{"beta2": 0.98, "final_lr_fraction": 0.0, "doc_mask": false}
MLP neurons of a small language model. Each row is named by its layer, matrix (gate and up: input weights) and neuron, and shows model dimensions 352-607. Each number is 128 + 32 x the weight over its row's rms, rounded and kept within 0 to 255. Numbers have three digits each. A neuron's up and down rows have the sign that makes its largest values positive.
After each neuron's rows, "fires on" lists the tokens most often at its 100 highest values on Wikipedia text that the model never trained on.

L2.gate236:120139172135130118121147132084190157094085175166183152192149141150167155079101182152131166082159123057134170180129191135118084159103106141147107167118127162048111202079163127157096148105136131078182060125113149159168153105102146178120058076135160142093167138115124165138143098139167158163163089093137151130098122096083099166149095178174100131119132137150156166120076172129126191182165125119098094129168100078150077109178086099195166125160153181115129123075091114098127116135151120110120105101140140078094113151127095134111170087141132135082098120129135155127109137141110193133143182108168124173188149173168176150132138159113140172102130058115132110109172189148131059194123097140169146148112120155123159041160181109151148091142098149089104134121156155125118099058089066
L2.up236:102057141167139190176122145088078160087125114117130160166107183098095102124123168096185197169100111099149091070117112159162133145097172147167057129129084133145111134097132085097189164139152176157114094154175111138162097106106115079116098159110113116119078154160064156172132162107083171159125174174105104140148152136108162090170164177158127074082138149107150141184049134123088173088170087175123074162149163084119174162161106192130088114096134163123181128169115134163108142167080127061115091137154105084126150087118177170132179151054142113160191152137141157141171087111151137161114162157164115099128123153087100106132089095156106155187120107130104119108206132147103099116111153188119117131122209122080121102085171077171109158093145135105118159089084154118156081110109110
fires on: ":", "4", "):", "s", " as", "5"

L9.gate1272:047138137042151080137150088151174121102193126145088040153092123048134171148161144115177139105131151141152092142142120157118101102170169103147111152149172150077159153131139097138119146109138149098193142077117184099126133152120091122152078177161130149086094129081079157170129155093142093112153144095118143189122150068096143142164094141122136078145059101186054195123144124089151143126107121133111075149062117157126116144117109085143134134120109132153124152118121093138143100144092105183188099159164160109160057079175098108098168163109154094025108071093147120052102178115103104115151156118145111191076061193126136121148139148141091151185188067090144109095110104148169120189170144133062106141096131157100048076124088108152098102130194123094087142125145110159114114140084133
L9.up1272:126051073168126150088150163133152165178088102174130151127120154188139168140145157126156172177146117152113132171142100092080150126087127142083164119135103178094116139169148167104163145139140131173120111152045094126176110132136111108158089123130165102135137141143177147137146113099109168194133107181136126117117098125118094110118108140128158143163105179107165093086078172159139199138119149102150118142153124123163088128094120163155097124159085147145107151161183123056129139117147115168137092126121087122104122111130120077070116084140176078182128181154110079119132147106103102162122176170120128104164117189156152117112097121138148123121134125094173130101113181109171172094114119097118171109109103135161126134139095126093123158146189131147095085168118128133092178073163076
fires on: "1", "2", " (", "0"

L9.gate265:119116130113125122099085153138118094100121128115100058157148116121156157129112103119088153108195177094099103120144148150126127173133131125157188132143141121085106154168074186077094133085191159160110116075090128135110109158152145127151091159092167136140096146134087147098128106135071162099120178127177045110118091117074139177103145105155149163109193122148093157129096140132137118148134083154104112073147110113154110150094143143140101161109109152089162202141167122094172165062080130126186136094154082148162072077094119087136089065113135116158109166161110133080086121164159159076168098147064114143129137113127132137142166156153163143124131129115106117100144138114184155142181169212107111143154116139164115169078079132149148179148136150131125062079081146148197079099100089
L9.up265:157138133160098150143115085133154103086094143159085156099131164152118104092087190170113087162128170093181133141201151166126172096171194127135137170204087097105128146119131171128134155098079120079074086117179121082153151188093211075099167069130158153141124088180119119107178096109127098166170096121121115166070136174149097142068089105121055124117116148169096093120085142132124079146147130160103155147101157148072102167116123082105119096125110160080106152124158103100148212102159141110167103171151141082143149123069136120160097106136154133145108136082061167140136177133070069098126096115171166139101098158092108076143128152140127116135210141180138189125122076194118111138157174122084137149133081146154097118061135143192171126104116125126099183156149100084137152180165087
fires on: " ", "9", "G", "1", " A", "at"

L9.gate695:088133090133148184169189173062133123140173131115158115168164158187080156191154093133138110058101089153127113129124146169091095126156147143135117153108166149118179186143162139149136116149138151080132157096097088096129127165114120107177052075200153133117104083110154166084115140168097083093079111145170082125155196150185082141185126103153160088150059157159121147126164141149146137161104126148140131153134133120137157122132148109131172104089152122147138122107134093098066132144144080080107166173175117146174093131096053049110084147150145061143141094137175172167144155124103120156092131094174132130154134135129126154063166143119097114171156122107097102113127040180065123100133089199115122106129104165153101097137106199156146076107063125155110171159052097158098139148133115
L9.up695:075187141152163131148142137124066161181132119064187156087118168112095136101179156174126165089131145086105086129124109174114088120119164117131148164107079131147106152079082091096108156129211112114114122087157140082107074159126131149132183134108185144148053147100152092094115098101109141120143072106118098104159129088187135094147135111151114148160117126106099158085101176124137097080137149136152155154107191158182099174142171081144186105174070091159166093113112113138129085139090158074159116145054124157065130073082139153065131184107186112113069138143148170087123100202109090152125118167100103162164169070094087141146149116129093120164121139144113084143098133152111151100108110150113128122073095131094186170143076074137087153138138135133131111136065104135148161112143158
fires on: " |", "1", " went"

L2.gate1773:083149114120083089161165054126105132078157122137105115101064146113142110079097114169100107173150181115139125147090085131077120091181148124124114151140116168147096146097148177163175168149095131145137156168143158159105105107114137109150094136115152116135084116165143077189130059137152080156159178194111136121153132130118114069098129105103127165117084092165120095157128174103117101178156153112162053076148169148080153087107126139155072091112157107188090131131187171181157162172129111091146101135145087136161084200160139144197169115170140117129188175106178141099164070094150118123115144149145104138066174146106112177120075120172103118136140125130117124135153157207065094104144094142129074118154104092081136126201140164057091113122169149196182172104135057131102095122070145
L2.up1773:173088119128115080149155143110140187102104139113134122076157147175105161125173130174105109145123122102152146178129088148109079105173145150127131147104159180157083082091192144131061144183099133159142160072162108098092130075105178125089149151147116154174154140155152187114097123085150144091139154160093107132141116141083094123060129196160084148170152162144131086112163119110139095058136124117114124166149175110131101127161135178177119111120182126109195066099139108191093125139182138141140136120125082175136102138146121087108132132159150118149133115108133168190098099120119062131069149158132117171105096162193148066165169164082144077127125097095132146104079164111083148174091121154173135126113084145171124166094179126123172143128138182193135084081109124107160179153106158
fires on: " and", ",", " century", "0"

L9.gate124:103205098106130149160106095060107131146135134138151111109093106074147153105121117117060089154142075115175109103110107117118087148148104166162181127075085099130120112072100106158165155078135122195161087121143175192098065162130084103166078127141119155187117149082098100142094146155137080156078126160114149073177126121106153102050134173103069159196138108169116150146133186122126163131142124100086163083116123106108146113131127141177107089146136122132143172072104153143109042105172132099182097124109115134179138109126181080131109180178156143105140147112132114161127136156183053153123165132105106115093202095170139118134141114119149121078120134145116163098193161168130129154128225166101121115084077161104140142129109120068109185149138162136147123130118137130104150084091080
L9.up124:141175143072155118100140151138153094113167105111082144091154097137096070073160161201132172144131125116131149190100094105134127144125121128124164173075148104135135088143116159175102140094185150174184179102127132145142157153152161109134105136175117101140149056145109117125146150158137098136068120167225134107134036119100146084148083170178077154181176074145136099102169092086127083171143074120180103157140206151130185108178170111178116104180100091170140195115094146139107138133095145190116105134065115144205129098146147130144143096185098071143183141196136149184126165126099155107138123129067156128107122097107158133090132170134153158132156099143089166140105074107093099170165075150134064128099150179196142119180154187124165140143178139122146178167118102100158082153169154
fires on: ")", " and", ",", " &", " g", " Be"

L9.gate1721:161172154188062099152143146086087139147092160136122155142169093144093114107141178113120160088186143112089162151163109147134121126114106132126121114158088094160134096155153197110138139111131117131098119122177148127123099088073083102178173174153164161158121077130107142164111162177091147144054104138086091128166115079156166136120080194116123132066069115146140076188176146079103126175152167165130119109127149162153141043124150123072140111095148135137119160158164145142140140079145131147146050176152167134114132117132102181113145189145096188109169134099182126096122082129125157201155135103183105148154089122146120136069129078146180111128097192178140157131138128078141060199134144189094138121099077143181141127121150144082125130101154126091083163076106122102128106131104087
L9.up1721:096091117159139152104124075079049177128128080137141130148113110121152107191091147107140180126139150121175125105149127101161126164130150115120129079107152108086115120090102092083107156153136136077149111148090083137111116153107099169146129115096121206184156138117080165133087140171157068074085167137093139085134167139172079039178120176061206141156116118102168146083115149063084172162147157086151075082111170069116131107128116153151172096097174125149144167153143145078122122067180175094130131063114145117146134174124131137133179156138135203117156094090197151124142097096099163149069131161090176153109117090115074153161176149104103171118087201116132086147160144123182125133161143065090136176096186118112079167100097100117143142142166186159125188113144120118079187156113148
fires on: " ", " |", " (", " the"

L2.gate1877:159112153079083081157112132175109157111149120110139124111100107112137094165131130135105163160123145172113167098147099116093162133168178113140035167169124112192142167128116156112120171086057137166089121186143143181162151150089091071131134157093116088130143154153173129155095135067146070170141115092124111165128135139202162132079128123139152185151110101125101149087087173096127111129176132160050132093163091083157146096156151101026150069161188161180130095143167101127113156133160169158173136132157141179076091085119118115183135184128112158093164152116129146139104192170129196200094145159142121116095123114168082122135118188167089096148140122208146112173119169126187083132077138165159093164120091087143167144114132150142140188117093083091102127111082161131120128161115097
L2.up1877:151098124111143139119160126143096162113118123087119087170108163126169131139175125057089126118189138109116123119125182106089057116151164086123109150185164145178108118161165094110118106063152206158124060154160140175130099153119094107127105195132109164161141140159210079076151134140085090110127085152148159066138136124138154158169132154103119077154131175131144091176152098135124105090159082132143105098150082111209147104124177148118135092103099183118173155128147155063119152107082135166122142165083121070151147126178158181195101207092078092121131157093147182110190095112144081122074139120131140061195119177131159196095084166104132146142124141120117146178087106133114106175146091111128132120125073136116117154190100131121153090128100106115134169081097155136123116142207099
fires on: "0", "9", "5", "1"

L9.gate1910:117116102064151114155124099177125145146148139090183122094136103147069181139154146062160137126167156111100167128142180135188091088129094118112136101077147104041083062107142134145098074165118201146184095135125071113126122149117111082080127130149123093174070105158175108120106101119171094140126139192158087092149118132202149140109133148157136137142110093167140118133171139068175113124158180134121203184143144082153136103095192144186133156097154161138084081130148073140047112166158166090116135126166136100152193194132144088088104117110085137153161152199140174165095059203130096134172128153148079121154079130180101172198184146088134117142103091136130075121101091118131134137160085129117167132129058101125165100079093195151136118135111105085124149176173134126145185129148084
L9.up1910:115115117174171093078141134121158100147149166145136059148096148137167129179158094072143136096126077156155089109138105065162115110111134099119092099159175126113080155123072068143096101141180154118135114068107158093110205119144137211145134110151096169170132102086142130162088148144086156071131142117119104186102130072165173102116098148181133146170111132091120108181117110165197141173133088118103088085085113102171103195137153082133101113093124201101100172135114073154074101172104153087129108080178130133114146181089118117154163103101132111158151065162137113128161132179138150134189162147127118135129136092105134161116152133123149122106159092151124079109119067103152152119111125101116189129134112169120126121160131152105109119160090120089112061092137107149101135164084129
fires on: " ", "0", "9", "7", "1", "8"

L9.gate1468:144150131133109090106114154201148092130195074130167164147129165099112142074166133153187074121113101102134156148112123093197118118127119181093085118114116102090127101128144148140163085097077148119160073106064106065085106149168114132177169092135190180144065080076088105104068148090159144113130136144070132172105051069101093146145106097106162142153085133103115142157134116132094067151071088135093088138084140102098172139108109139182197125135114152117122123111155066096164087213128203153088207075153087154090078166135127164111078170164155116104077117117095103151135155112113079163132128132154093171164058126066196186131130156093131110173103080143126155135173127122121143117109141087163115166078119137099155151073083150130111097098124093135119206105175106134130148157153173
L9.up1468:158166106133107103177154192117182172169113100183098118128123147148121144169154157138097176118124123148197170124120154104135095150157165150186094118134165099136110150165158129137173125125148111086149101105096130100168180157144082154179183090129142094064144168089145092173129163133123217082156101110062128073109158118083068135155114101167104158184150114138109174103075095152089096146114153179122078170128165099127146206088182138136167116126103191151165083156082158170104136107144177162099155161141185180132117078120170135173111086134137147186076183096106155155185125158108152101153106113106113166066129160095141142156033168186080086142090153146177115070145142090104075124145162069124139157172141098107138176122177117099120118114170086145097174152089138179147127106138135
fires on: "2", "1", "8", "0", "3", "."

L9.gate474:179158102146156100117141116208125127131123127101106096170127160137086134149177224114178078124098135086096177139114117190162102090171078084153133097122076147124164126131169173142117151156087128119144120116089117193164093104115139161089148130178136124176105094156078146105149186177087140095139093127172152128138157157128087076128203160065114086176125113114081163132098164155151132105134159143095177153142165122173130067100156092126146109157136121154153113076157198109102094152168115083155170139099119125185120150211167142103086114106170058114123104136089172171120166214088097098135130173073077190121103160108120179078096150106174116174105119094142151171109119133092083155173070108162089146175111097102070075150084091140150148153042099098186098091151076132075130148157148
L9.up474:095176092139155141123223096087148189136134140108104127155137137125140165120102141144163104096131177113097106127131089151106147136139122113163144223142161127172106125153117083103131097160152129136058098158136125067106151162070119101141132132149166146139138173132146109183111165109094131167134074058115118141083162114114145092112081162107139129111085127073156095152088150095164073138101140146084137090127096104085110134108145152107172098142103168108133140142136105142118126139136153125116188084093131098159193151142122130122159172158159197142118128100067152146087136131119108154158203112056106137094073067105131112110146161140169140160202094143147132153102112148128128141177105104138098150111093174134132164156128101207103154163194111114091190135160140170117098089115113
fires on: "1", "0", " a", ",", " had"

L9.gate190:107118116134139111156133175115096121129116075153113087159115093140152178131176143127084107094171131060114184162095191172150144129129158127122172110053155184127118129160093119092100101093125164135069111163070125107165077163169102068075141082094081174126171136166155114127094080126073084067081103141176146137142147167162206161124081132083153169137088097115143162118131154124133176128131095170192154166157103119117111111154166075139086121148151208090134117096117131141128125181210137100143098130163131137126109175124127084124183124194122162169148162150092152155124142132189098146108116171121101081144113153162139173117110161139124212195099072122081108152129129065128171155137095162129107126125109087135132145119129140095176110119193099172145115114125161112163153118118132
L9.up190:127164129148182124117132115131149151121074054134185079118137145143085115177172143141108092154160105123130146186118116121139089175162145168159170129077099138121156077144185116139122132112099097166138108126122122097149114104186153107177137098092179066139117183131191172065089120159121143196112117154092136129179139140195192137124088122121188100123139078138078143113132191164152086095096169165085100162168174106133088105099111079120123082153173123164161131123153156166171144148165088115107112200140124173171128118127159134113144175146119079136151182127134172165111108183124129119072060132053118111129148188098114114110153175165144132127121178129152131119137073099151158179119179099153095143093142145140136081095095131179154154111142167159102194159084094184113196135142093
fires on: " ", "–", "-", "1", " reached", " in"

L2.gate315:155128141165206144152116153171102166104117128156124109105153142154147148116133124136153123132134174141172128146212118139149141071155090168129182190103139136111131157118168173140108151127139165125115160125077131092084067116114147171132065100148116067142162126139136148186177150153109157100100154158165139159096115150052130151125115120123127128099093171146155112120118132115115139193087164110152146147193084151110072117128149151119135112178068137073136167123092146061109119121138192186140167166147122133135155095090169120077130177103137091053112130112069146109085080159161101171084155124094124146151110165112079116140089135135116164081100053194131111106156136175147186124128139089124138141152137091058127168161106122166101153114132108104128070157115074196130198084096157
L2.up315:145197145077157045146100128144118100138099081092104137173105093129107155138105163113147137146149113116140149157139183118140155152138133170142160096186093117093086158088134149197081097095105092191140098149184173101124145154160090114091103165142116129120097086098101124110087158168129098055091075080075184139179156184142159120057158116106122157078165200143150104124118187088149105062071190161121103062089118144077062099119142179124089161114192105097142183147116161111112149151083121171118063150110126074138081141142128159166175182124042148210149127110155187125057072116105106147103125106173095116112186146165099152130154133093117133102125095080079094151111126120139112158115120139141116089135147120138115181100135185164165080192166113141152154149134103140150163128144158
fires on: ",", " of", " for", " on", ":"

L9.gate830:183116185087126092154125121119093076055163088126123151154175158122121183117143149112164164155107117090099113082158168121096109162160169119190106103149134169141131114104164101161150112163137153114082117133139164127106076140117127102108130094061178120129157106129117172125162114095092067116071102133166170111103152168198123109083155098114120097069104124135102105056140129104118118099087184134116123053139124142076136101185156157193170138083190080139114114097140110099079155122140091144125119156154086189108142172102188161121142109148167129134112145138136173093169127162100179098174084131121073110087110124108113126014155120102139162165178097153131098149129076127113086083149085151135118135134142094106082139160220085161174052092096175086115133134154137175136142167087131
L9.up830:106083088156182090138159159109133111091141095146188112065161154128087164116172124172127165117124158107073128114133117113074145124156127091097116172113118107127154148095151115119115186163159168153111127150162131116115114151141072069125100089081151152179105092069122097126160111186126175105173100121112132111108106107091132173120122128133104162131108093128129150152094134183101107154102131152119137083184109126118149227149076129085101086095146050079109152073135146123104145134077171090187164201142117127131108094090156186121182131148083120097159112168149115133079120099176132130108104121117119097172123175145125154114116152147122164106130154163120127151096150158163116123171086103134141163145139116147150103164102130086183095107159170140153133105124116189126160107125088
fires on: " ", "9", "1", "8"

L9.gate1514:128150113156149118100104138204107140107117131114049227094116103137160097153056122131086083117102103172070107189080084104151113090118159109095106084080102086111212104151143071110133157173105167149139120104126077105091079172111099154158142161139060153112161146115196180184094171126074141191123107090140122140146173158154114144133161137114091103163186161096059086147115175130105184114148160089138105084060162111073180118183146098102114148143130168129116179126138049122154129118116129190130169138100113113137120192204115142095101088135160081135139086138155150107121132186122089156100082129131074081162083089129110142110132171095117143120190113176149141122140117074126174068163178126147134073146111131089081141201089076127179118120138063119133102202141127140106091140028156
L9.up1514:167162175109157129070110155089079135120141146158124154122165164135152155151144140147103145103120126107140063180139114092188094090133127124133126155111186151099182085130098183139131195103115154180149121129201143138182166125158104091144183093173110084130116129088078118102136151080111098170187138108080085105105091102150113115129186151075156160094202113139129099135101136151068142107195118143142184105082096126144144177132091128074092123162104184167099074168102112073116106122110145129153162138119098130148099127179111075186116150062075111118112075135132112136093184088138159078097112124132093076137124125109158165117128158097148060127188164108151129093128114182134107184134088063092103157143138106097135091116166104089123137095108106114111141129161128145146112145122144
fires on: " and", " He", " n", " She", ",", "=="

L9.gate1907:171160115135141114093165074154111176178150076100167151158117178072120111124165121154176128103127122084141148127124122079101141088146138120118108099093148087159107124106138119079167148123117123180114118066158126117079081110173123167096173131122153083136136086072142188114135136129152124112146106136131140087093106166160165150174153131138152126133154187163090112085178147131107135069117127107097129130143142138147151159094144143156118124115139133143152212123197158114123142138150157130171130155139146128136164134198100164141125094183112090111103142165133103134162123132135178099089118107124140099150144173069115128068138118146111179179115110048168148135090090107171115146096186082072121177139111161088102080111196139154135074104073113093113122169134110086098181131072110
L9.up1907:172116099126120116154104166129110176125172203150134147164139171102083171087123154124081147109114101107110146168159163112148132165075120127144154120173122161181075129151140127106155119084115135108098073179074108148156140094187159131108118121148063104164120107084108130070125141088140098038133184148171151175116142077130115140151134115171149113097124149187118162164179123154132104134139090078162174160083084146161143170094161117059094152162126158067159126120083145131125175141123122146147127116123120123193121166126097128037091097060155123198106110138136161138107083108075136094067105128084141094141152136122146150155144113090099190086157092121157148143194145162109109107130084094110063106143089153099146173096171151066124174108114136144083097097146120124181091185187066
fires on: " ", " State", "-"

L2.gate14:138122108177111084122161154158068136118142109118123150134135104135127169164103081143157140138188100101107095101082147095177107095065163109058145136108152100129072143063143079086195182157168081134155139127147188127106074199182098116096141134133106135134160098164149118162170146114109148149107160132169112105144178161170087163156113203133157128124127176080170113113174163065056181190152131081112130122086193173092179117127066151116116103126140131124116117112161162113091152150161082126099174097098140162139096140076160108167146153120104103131132089162148129140096156165103190060137091148142122106083097111097115072133110131192123139144133088139147157128124108129082153099101183116122078076171157169121145086137115109074125166177086126126157090114086148175111124126128123
L2.up14:135093166163143115090105126156146071141147117140094063117073115111144144070147132121140140138123129139168089140134099141092120097144169109158101097114157065127091097144128097121134162117190168170153181132163112129074142156109171100138176117139062091139137138122134140087147103093140134145198101204151075143165102157145100167105129099129088150119116110151107115180086158164096142131146129144121096125133154144165077111113073144146176197180079081133178141072151090091083146157091099131165135069142173073146125085115148107145124135078081133107083148173130075188139115165174178164094155083078119080122142095139114142147059076110169123083063156124138163107175170159123083153134149082169159168175107198135115103061134085128160064137147167171127141155132161088120082163100119
fires on: ",", "\"", " |", " and", "."

L9.gate1747:134148126045177094140085084175108118137145088146089181121099179161186162104140146172122121125129113116108176166170152162098177078121153076141102057102132137169133140155128130144150195067151114155170173136129183142155112113138106179173101156142112179166117157076127130151117152155158127151159154113149123137099136079155146123146140139145120124081094053106102148120117114100166077150120209186117066101082123088143166147086113168136153088070070137114122170112185105143048121128150126154092114045142094145097157154136101166153111130129120112101078083073131139126058157191109077142153103055138114093140074163118162122100134178105123107160169116095167124177123119078149166110154072119119127145154211167102140102096106179164115082092159129114124151140132091101119111126140102
L9.up1747:154095088101092135094099148185151150135146122116117138130097136120135116148097096110106110159107104107137092081133175067109154152140100092165147136120081074114141178122125109121157110077124155079149066171094124161119150180078084096165118153109142073151171149109114182150139139149194093169075139176130174180142082167097167163081145111163216167173124158086108153143092088143101132080168184109169096139098153102121155127070133159096099153120166123177121117162132148130091176121101171181174122143090062122167097075138152169206112161067168096131101124165115144133107106085126084117161146095103146080152179095145087150157151126138148131066151085172147154140133170150177115092149130158156092075178101171105116116113128136077150115121190092109168209123080147123156161135186132
fires on: "0", "2", " ", " World", "-"

L2.gate933:106116159115127108136130178119126135098101096103105120168195098108180150099122127134097101168104111190135124165125148115103126133101148109150106162054160113158078108069123126170116179104146175094164114169181119161148143135077183119150127155154069103086117155068108115144171160137136194158138097117123143113182097138150102149132114155116185133097097116172177168118136167182070165145100175152110081105093117093072148113140062111125154143111138115118107173142137117159194136112153075140113115145101140178153113117162142159105092180171130111090178082144143121136139159113180125108111109109123092148099110173064083108197073143148092146114170119071066171118118208156084122100114133155154192154121096137173176065084135160119149128071086154147146098142104117197128167168143161
L2.up933:089121176108141100128089169183089152104140114074153149137110069135193084085104081157086096139150085161071124147119098136106158132111101120122152075090154165171080116084097159152165171107117147183110068113158164172109138144147129106111159121154139126152092162150141172091158143128137072134147156123128128064146139067132179089171115084146081146156167151123145086159133187171153138164153099109153088091089181149108104073192111142163146188152103075139144170145143152087164153123088070116090122151068130137101127107146135107100106159107145131150195100091106086126189116153141098199104165142142147087101175150134098148099118176103165112142166150127074152144092091096176111152106160109158146173170123169186114061134052127191113133097176128158114129113100114136163108121122101
fires on: " to", " and", " with", " With", ","

L9.gate1965:132179071133103111142102113166142150143165154149123123085181143049081160117140121117097143117174125161166156087142136093092078187072151092140098098141093101139174126129160117141154083096108155094110132090127075181159176052110167090171056097146105156138135152178144180119126106142088141164114104163197114157147094115118110077153131129091100151143156110151167164119173161030119157157086112117133114089142153149138130144124124144165175128139125151196110164135105077064139127124140072094122083103150088132119118095110160128163132146106106132136137191066162171146073182119154183191178077150071092098164131063142135124081148114116095081171080176124143147117112113185157073133105157155138146130160177120164138133134141119119119086143099128143085146136169121126141181100147100
L9.up1965:133146110130158082107127102132060117143125132124200139182154130160143113112157143140091126136074108142189137174149133060051128075093105133161190129114116186118170102106082078096088144174092160099171146093103072136093134107105157101121139126093182107151088125191146163112086152166151142121134137107149166137119118167183143096159125109161150130162146112161153103109117132087047080180182164115125101130144179123126123092172096169147142155065138126125117152109124107186130114071180084140121074182143108124154106164057141107073140099162143143170114149121105162146120122112066098119090126167151129123179171066139087098119115142166141134152151136162082107094151093179108191138115105121059193129187132152153100134067116182095159117113086145071114075184144166142159113154114120
fires on: "born", ",", " |", " September", " "

L2.gate1732:146107177104077162150162131173076073154151109136107105168149086105098086156166098180114149116159119102138160142166174137131180124165081105133111111169119156185100177138138182111163150134142164189069071106176140167166136122099114146158127164097101107062147127140133172160150135150148099166159139173088110128149108118094129112066152137156144199105080104166103114106088166119107168182164120112155139100174146070141165101083122148118158120121117081136102096129163126153182126164096129140134144163126091174073138123096140172143176130178164111153203146093158155079104199078099116130178156121113132108171126159172147097135150066082137151102167097175142153139191186108083067090089081106154162207148110107109172074129152097110098137119109120148168125142083151074134104098158144
L2.up1732:149106168141095148156154148110100091125149180119114118139162107133115128108115048130150125177135166195159146132102184150077159131111090079093148117118182107165132127149122110167124159118163163161063096114167100162101173140121165110163137107105060192137170101087169058175110099101094136201156154086108089158134076156160163079151102095128136090073164091155145137128104136091157184112123145122071092127148114173123156130088149131108084143144172138086132130119074079090121125114133178138125086153073096084110107122153157164156136149129154072078125151093089128045064098130178163154170116129115084104155153183124127096116135129186183115127133145135071115145086169072100060152182107069149111122094081110121094142175145105179174120138167155155159101166190085104149104162117119
fires on: "0", "5", "1", "4"

L2.gate1507:164065086161096111066110131156170128109089084154150167135117126112094139163165113121164145197159123176117057133144090128086137177143130159084121068131132141119094128129159119136128055113136189152108175041128167140112134114084212170186135107187169064138107154136131091124141201093130125177081108146118140117117135144125160092176094090122057149111120090122137134080208152143106167124194144120116093077077145148171089135138181173167126092105160106087190157149119156096109160089138131138099148145057089168071168101141196087150075120204155086093107157080168136100117123085106183191125182129167119144110044132091122117094137133087155091078135075153078087104116093083105096061143116108143108133105148136087103067131155131080150088111098134178107102096088098178104180117119082
L2.up1507:106114106184151169120133147084178103127091088112126142107179178135063113088072072085111141146133148108143095166123133103122131110163095163084144179178106162114151086147117156167127089136140148136094080110121121157093128140109132147177135104089145087092083186135110119115100109154092099076076102066090091102135155123074146138110114144143073110154144153176137143149096142114129134150120123102150159156178137183145155175141149160151145162176172106090142071087132126114116154137140132068113194122115139094155116162119158110108150084152112137151140112163174144114176085162117126104094135100133141076193131104135145095151131132125132122094137078128135158162095122135069096102150149083159116115123129162142085140053051198160157070126197117166167108081131136143112093144126142
fires on: "s", "en", "ers", ",", "ed", "con"

L9.gate542:102134161065148118102130113161142080108158134081097144123114116117180147089125152162123095172085073135092101162114130108080116128140135140094091109159130111176106180061106178125124165146132152098141079095072187183149103103145076079159125161141111115137153155157107157096173150162146068157190154150109143131056072119106175096076083167158117123097126176150116169154138172128088097112114180093102105087151216094153139151136176178099111099120146111168168073138129121161154109154097096155161094176143112137086141092088132166156124076136149087154097091173118127110128165215195102138163143082143108076119134118161147123146102057167105130172115123118167123097088120167121171093104099147088116098121099124106171168169087188080150123164172182113133145123108076111128154188129112
L9.up542:126166125170128148168107083116144056146158103088110084166125129093167140102127160139149159181117109088131158178161146120133107117137132117143111143117137118103086144141085098115151069113078117132157142173121133113108144106144151063129134070182121066106121166114073133169102128091151123119168114130118081147146179133057156119138114162148076167168164131128094152145072137136138150175144144185148132103148134134157175116198165087074146144168104106112140152065172145197142191109113177160157096098132152086127123127139158152165112131174116132129145135090092101049100079155106115109158118116163096118175248094109129142135170144175087093120164156168104138141135168163255058079066151136067154109177179103111182146126079131116097109083130073107087124109145121122141160119107118
fires on: "0", "1", "9", "2", " D"

L9.gate1583:197114157096165113122105088038164131141121099108121136132096139147118133095102164172102145162116190145118161169136151136140166099141161158118088102115084083112144130064137161075075141132126142119162166064153113112136107179139125162120109186142102139093114134087105177083156147131175127111069093127171086077101117104156170162161114178084147136126099111181080081163079132105141111098127133115146158100159171111156175147093137080120150152117106160110130135115162068117164099090054120106136118140069155136104115088056155090116095060131164094074107100164126128140130084162079076148133115087131129168154114190128100106090153159124112106118114171080135155140081119108144179122131178122154104149144169156108114113146124109157140126100079095152167119089134113083166115192111101
L9.up1583:095121132128145144110110132125124116171081156119172093085110117121125132149120091120119146112172184070164102060101151118093135094119092140116101121155131095112121124125164155110082135153180184109137086135104079059093143130130114143158186162116128158095100140086193118155152111126127122133094129119117107122108168138161146146117128132163178084150109086167141187097148138074112120159106137165077059126112158120074127128096099122101183082125171104096103072131150174197150154124143108145085098109080109163083104101186109159118124103184087103134132138112074084158151161130156102084175173112177111127101143109176127148081107121160150127099100089089141123115119106106143121137117133143121101081183112111131075130087152063123084209105177149197193142131066093156130119168076147
fires on: " ", "2", "^{", " State"

L2.gate542:127150102144056134109118140083166170121180114142180142132082120184111104093172095089131062085129198141126121122187164094140154163114145155159144190152178122139108206153129148063169173105059154080170139112099135095104096132095137139160061123120121108159158109096132098159130123121127090174118122140135111127171087072145185157125179121110156142134103157103085112117191154120130157111132167122105157104153098083130135137133210182119105098093153163097153173086170215091104190155124102136063089131100122089169130057092136091077192098133129117137146086124118190151132097086165161149131180101096077200114126104118126135137141119141104118106136109174121131094129164159188158140158150082121094172151118068133131129096128089102114065143107068100139168107169104126123150143145127
L2.up542:127101124111163078129111116095134077111111109131101106133126095137090152107107076117083142178141092129139175176129094089149114083127117151174172167080130164084171131136131152144118177151080112138119122133127092142074169123132104100125087128161113133074088110173198122096075100106096111141128090079099114078113148194113142103059147174120100113114172172126084101118091160093153044117092130109127121135171122196131116143199157152135135132179090095147145139113115135198154030137166092135096126152086116104096151157104170114193068130095144080139152138160142192114110118147092074139112131114108158112107089140132149155103067097091140128141145122101171200138117167082116084152190151098136145136090109106177080102153137149124098148135144122158141147149097159130089132119124130
fires on: ",", " born"